Weights of a small GPT-style language model, trained from scratch on English Wikipedia: 12 layers, a variant of Muon for these matrices.
MLP neurons of a small language model. Each row is named by its layer, matrix (up: input weights; down: output weights) and neuron, and shows model dimensions 112-207. Each number is 500 + 50 x the weight over its row's rms, rounded and kept within 0 to 999. Numbers have three digits each.
After each neuron's rows, "fires after" lists the tokens most often just before its 100 highest values on Wikipedia text that the model never trained on; "fires before" lists the tokens most often just after its 100 highest values on Wikipedia text that the model never trained on.

L6.up481:492455463550530399450390517581479443472446621579465467483535533491568481474517553492518447552520477491604495504447524506495441438562574433464485479511559514510439492508453487544518527451533518420468516515487413466543449498514480445550472456514488505436569469419477435505512373540439424564
L6.down481:454464485483561483471473500644495536528519515549547492563533512528553465473570489500483524515482469515558594516398537556519556495460474515577557551337574454503495426526594567559520484544532459517505467597463456532448512441465516456498551548509522533580530509514569511454502487486517524483
fires after: "b", " b", "ab", "p", "and"
fires before: "n", "is", "ed", "ate", "ing", "ow"

L7.up879:456503511557627587491464441551465488561500495478454408499552531460475487530464530552520525581471483555524495495523572504557544536490480487512479538457503480533452536586510511495605463470591529607568591533472482456558355366480503470472527478496505476414510560487507577533397503427516384447
L7.down879:489581571443515465490633508481509460471447468464476440426483462551472479491518462439403415512507587531581564500457517488482513525594450546508483488457511421549553441419480488485476568555429556433544475483464480532452473573444509497464472475504533512482451551463502421438456551668510504481
fires after: "l", "–", "v", "i", "g", "ar"
fires before: "ed", "ing", "e", "es"

L8.up680:492527431421470509491592486449578498509423571428535469475468485475518471484536561609584489436590518508536542598470535438523542505495578425482480487440468448523494525506503505575506557442511556582465508547567514372530442600531422490441507434538438462466443488471492480472531506545539419533
L8.down680:445483499498507444504458479522415484497459530570438505532492516586468476535495495491496508473523608539521496554524367488508491643480525536519462454514542426523518526454426522541583487470582537516554521410535393432515498506423477435485455561542517552453507457538403505476528451450506496443
fires after: "il", "o", "l", "ol", "t"
fires before: "ing", "ed", "s", " the", " |"

L6.up475:532446490576537429426467474512506432514558518466427445562439449470558498526524465532487450537441481571470604519504462462409521464584538434386528406566490432572500487496550536505507475614470445477463509559474440548511471492490605447461557520478514502424574500523519573539446421442443489509
L6.down475:501500492472563468536583395531571524520462473543572466500531495571530433458459543404535463493449479441579537503542550573504463513483536522583524532420491486538493507514432389430515516572550514503498556567483483474509568557546545436482444404450488475497478466553430558535459469539466448421
fires after: "l", ":", "b"
fires before: "ed", "ing", "es", "ce", "3"

L9.up687:522470399448470518621511508523422502485451463508421392485503466579471412560496589488567415538509578503592490516512543429504517558568489519606495519603537411513544454454506537435511552436501518476492489558517481475472439471469536532441518515514475504575532463484528521553507427458568500533
L9.down687:493498442456546351501506517438464466537472510582552550423543588529401510458452438477509668429494483520483460502538481627463543577524465492504574500553401457493456550504498553613560534560460580595495456476412524529539520551459472446497536488493564390462463506463452571566441500489469416387
fires after: "l", "s", " pro", "er", "res", "v"
fires before: "ed", "es", "s", "ing", "e", "id"

L9.up5:511517453536543432609533627544539599469545464453473469496507479427504488487476511508475536544438476564587456493524418489468566584418419493509555443386492518568474456457447496612441493559496492484461407565591560431476393480453578554510562457485491510503512480546531511532519410508610529460
L9.down5:458435470481498617572430499474501523415513587550467571513478438539503548465477488471522521513489499506495481505484510486484487465492579527492511491608463473516523527519480497463441410497561449462512561466492436487571394480452434439476444491549516518461519539495567495464565517413471587581
fires after: " f", " g", "ro", " G", " pro"
fires before: "er", "u", "ed", "us", "uc", "ing"

L7.up524:464433464530532449594530413528475479594455477442472563522501504551458489505508438511412568493509472406569484578625490491452569579430519478444535581480504532478475506560496441501443441536521528368433482455473467493452462528473496494476464531471527516450449452456499525492508558520471491511
L7.down524:509560481514388544495418519517456563490563498487443488488568517504475372509505457488441446519475515445554493525522529470522484482570507440530433479531544431499487523541573536486442529527513463600507484521547575491520499454481551447536468568507470480609435614470464505528560501514503589553
fires after: " s", " h", " H", " f", "f"
fires before: "or", "v", "ies", "ion", "f", "s"

L6.up675:480380541504435583563434422553468482509525461531547492493510557554482497508441450496531517477524434486567504573544558456412563436572473395520576602493475449502495474536475480473536499495531499505396552505513516456541492523479471503468480528475460512417591454550570460469517539453577480465
L6.down675:450527462457534578444576485473472540515489529457488487525484509429491434410524453556473487516457534443537494507539453499608504519458584436515421477502500549499546545429531544540409497506525477508567500441563491529460487586456509528527404545446465454554479406400536462526520473490503507519
fires after: " h", " H", "h", "c", "H", " c"
fires before: "or", "an", "t", "it", "f"

L5.up461:488510421487570553551563477504448484511414511476482506541436493429422559505598473508492556559538576526487453449480485505464499329512507508594542486442448538529551496496530523455480502452492570533418538473482475444472524478523540572564493447508483531426521533486562587502510559507421474570
L5.down461:524452630479428474545469506522651506466604559551508443523609532589525415459465582488458461464436426484462542516462479472492389598550489478464461525456540537492377466462475519540519546505515564464462518456466517467504472464399513416471467547547484439537488485537479446483476431571509479489
fires after: "|---|---", "il", " or", " re", "er", "an"
fires before: "\n", "ing", "an", "|", "er"

L7.up112:567465381479493562544428516560492533432510551591408418569466522493505534480571532569422458507533485442550550502456536576454466450485545513433483498544485544504543469536522590521592363497530473506476491456455555472501422514534515414509496463515508512435510478457544532399500544519515543509
L7.down112:485505476548529485476439552461552501453422535479458656458630443541477512542572496442549448485533561474572506573535492485532559568428515439526504522422540452437490488475513455489416497475537470445553510514552477551482576408481468497501451441548407497551518474581474475561518451523473561483
fires after: "it", "in", "l", "r", "b", "o"
fires before: "e", "es", "ed", "ion", "s", "ment"